{
  "num_hidden_layers": 12,
  "hidden_size": 320,
  "num_attention_heads": 5,
  "num_key_value_heads": 5,
  "head_dim": 64,
  "intermediate_size": 1280,
  "vocab_size": 32000,
  "hidden_act": "tanh_gelu",
  "norm": "layernorm",
  "norm_place": "pre",
  "norm_eps": 1e-05,
  "positions": "learned",
  "qk_norm": false,
  "attn_scale": 0.125,
  "bias": "all",
  "tie_word_embeddings": true,
  "parallel_block": false,
  "init": "normal",
  "init_std_qkv": 0.0258,
  "init_std_o": 0.00526,
  "init_std_up": 0.0258,
  "init_std_down": 0.00526,
  "init_out_by_depth": true,
  "init_mimetic": 0.7,
  "optimizer": "muon_variant",
  "learning_rate": 0.00156,
  "lr_mult_qkv": 0.7,
  "lr_mult_down": 1.5,
  "beta1": 0.93,
  "lr_head": 0.00709,
  "max_grad_norm": 1.0,
  "warmup_steps": 200,
  "schedule": "wsd",
  "decay_fraction": 0.789,
  "decay_shape": "pow",
  "final_lr_fraction": 0.0,
  "batch_tokens": 65536,
  "max_seq_len": 1024,
  "doc_mask": false,
  "train_tokens": 493900000,
  "max_steps": 7537,
  "dataset": "wikipedia_en"
}
MLP neurons of a small language model. Each row is named by its layer, matrix (up: input weights) and neuron, and shows model dimensions 96-223. Each number is 128 + 24 x the weight over its row's rms, rounded and kept within 0 to 255. Numbers have three digits each.
After each neuron's rows, "fires on" lists the tokens most often at its 100 highest values on Wikipedia text that the model never trained on; "fires in" lists the words (lower case) most often at its 100 highest values on Wikipedia text that the model never trained on.

L2.up1016:152170087103100147116090157144139132137121122123117122123114158123121110133110102122104165151123173200130112128169129132101088142148134138134098159128103147099144118112152116148149116155137095148114116128147101116098077131096161140132120125108143122115097108106125160143153146121136167136130129147130140091136160109149106147112151081141133106130123140153060145115055148124112082145099
fires on: " with", "s", " C", " in", "C"
fires in: "with", "s", "c", "in"

L5.up948:152120101128123110145101148141166127135108123151138141136083154123094129104119139096136103148149155159111076140082109132131172142141101076148155115161169159069156100125139128115109122116125148117119128143165153129116117105133112132124122140090102123145106084118112125102101113080138109134141163123160133149161137126117110103137079175121129125129104120126071154118103151135151094175134
fires on: " two", " addition", " other", " three", " four", " six"
fires in: "two", "addition", "other", "three", "four", "six"

L4.up1087:135153142120101113092137105107153164102169193124149114153105119144065149163106111140113123125135111131136134113113091119158078128109118115085115102105121134152140121137127085146099124105146130076135121136096182156110127144124119145147123108101178154165124137099145123139098143137079126140147127118138118152097115105148165137124115080112153146121139138122081172134090148108120113119122
fires on: " time", " first", " 7", " way", " most"
fires in: "time", "first", "7", "way", "most"

L5.up1118:196155100125178121090160114090132105108087141123116102119139142107133132141145102084153142110142068135127127115143150136140135142126133145130115174151149118090150121119102123100126107082153127148154138110128117138113145141158079145138144147101124150119110145077134134112096147159074124128136117144141141091135081105168127131151144174157137116117164104122115151126138145133116146058117
fires on: " she", " it", " he", " She", " they"
fires in: "she", "it", "he", "there", "they"

L2.up419:116133121126122060117095137129111128139102148103084192107114126117141151071141132112152113127122110129160055167151156150159143126147159124102152152137114162175155164151114133084172151137118157155126120127121157105133125150095119186155134151136134147142138120095129124121090077120133093095166134131114104110094133116154138073132123144131143115141143133112108117137165140151142116104158
fires on: " by", " for", " she"
fires in: "by", "for", "she"

L2.up282:177093119129178159116131067101101169138111128175104129103147125101124129133075117132099119132122153151138148137100136069112119122134106115121125149139153138150086109131106089151131129101172101119103116150143107132135091132135124172146099146172137124127136123148164162102117112149107141071117142105166152136100108130128137133128122178128135128114124128128153189114185163135119129125156
fires on: " be", " been", " as", " is", " known", " was"
fires in: "be", "been", "as", "is", "known", "was"

L9.up499:103102150127174118116126121115128125102125099099115132133166130136164134156080115185130104092129145148146110121111097130115127107159108129162087066160137061170158119132129119127143150130176113135092098148120140151146122151136109149120109116147126120129113124143140180115081130127100161160143104092089122154172104122158120132121103122152114122169126140128094149147129194128124144149092
fires on: " as", " not", " he", " was"
fires in: "as", "not", "he", "was"

L2.up761:098123097147145138174141133140099110144123127104135132116119142092132113117135122120139184147105143189164082144111137165094134107120135175139123156128097106107156126119109134146176115123136129143110070128092099092136104175119160138148080116158162140098121134147096155120160170158118115097141148157128140123108134127111102122120104154192140140125141132128144142105149142156145131075145
fires on: " by", " of", "ed"
fires in: "by", "of"

L4.up629:114078135136133197131101117128138135101115136095137122100138124133110174110134123118150124131113104148135131119163102122161128134139156146121138153160154141106141127098115193112144095132118137123115125137141129141086137119130115144119090107117113132155138098109135101052113091186085142099132124115129117106115141090091146151120135131146136137143141146181122106124134087110161164105147
fires on: " it", " the", " they", " he"
fires in: "it", "the", "they", "he"

L2.up287:065094144143163129119129150112119130142107103142097187121114130120175147126136125112163167120092104153115099123089108134145132117152137136152131135157125158159143135131124094137123138101135110141115089119120125148145144137147115131130120111125105154151120149155105112133129126122120169097164142128149108132124169123121115139152118112072122143125149092126132103078116126124122112128116
fires on: " as", " including", " especially", " later", " particularly"
fires in: "as", "including", "especially", "particularly", "later"

L6.up324:147108158151154087124088109117118115118083124134140150104119121130109172111179121177125143166145139127143130121098173106122090156112114115143092114128150130124104135144113132097106088116123123150154103147123162147095132152132138127074135086096106137157141081162117135125145063144124116109148137129139110139113146120156155185130108136161122142158142150120123117114115135164128066128085
fires on: " a", " two", " to", " with", " three"
fires in: "a", "two", "to", "three", "with"

L2.up510:073116160103128157107139074104184158151111120130116149164119134169160123124146135137142092170123143115123113166123140123128178099135090099111167139158134115166119124148094126135142118133132113127128089157120126206124140093157161149145129140113163136176123125102112156113147139127148141107127145069168130128137136132161097141125140150119099126104120123118136123090105136147108081119141
fires on: " as", " on", " for", " with"
fires in: "as", "on", "for", "with"

L2.up153:116135165092155159114105170115123185125112157104108164089101143114103088073140159132134129132130117136114186104138173132147070164121131121129129114128111107148168115153132133133115088135165109149117140105119167147083142135165160114133111121195124142137106138121122151132117122170116128126100134112137141116100207127138091160074118124120149127097095129124139143098179101148188115104102
fires on: " and", " the"
fires in: "and", "the"

L2.up676:154092149147187143111125095111120159089102139110120107136137157075117159153140137120149081110137118129135114111121131130106111139120107114091119120107116157169150143129152111142117125136113106118115148118113149120151169128182116109134148093152124134100067123110145150122140154108081131133069183123084130077129096097122139153124152139172160152099123081137158125122146140088106095090131
fires on: " and"
fires in: "and"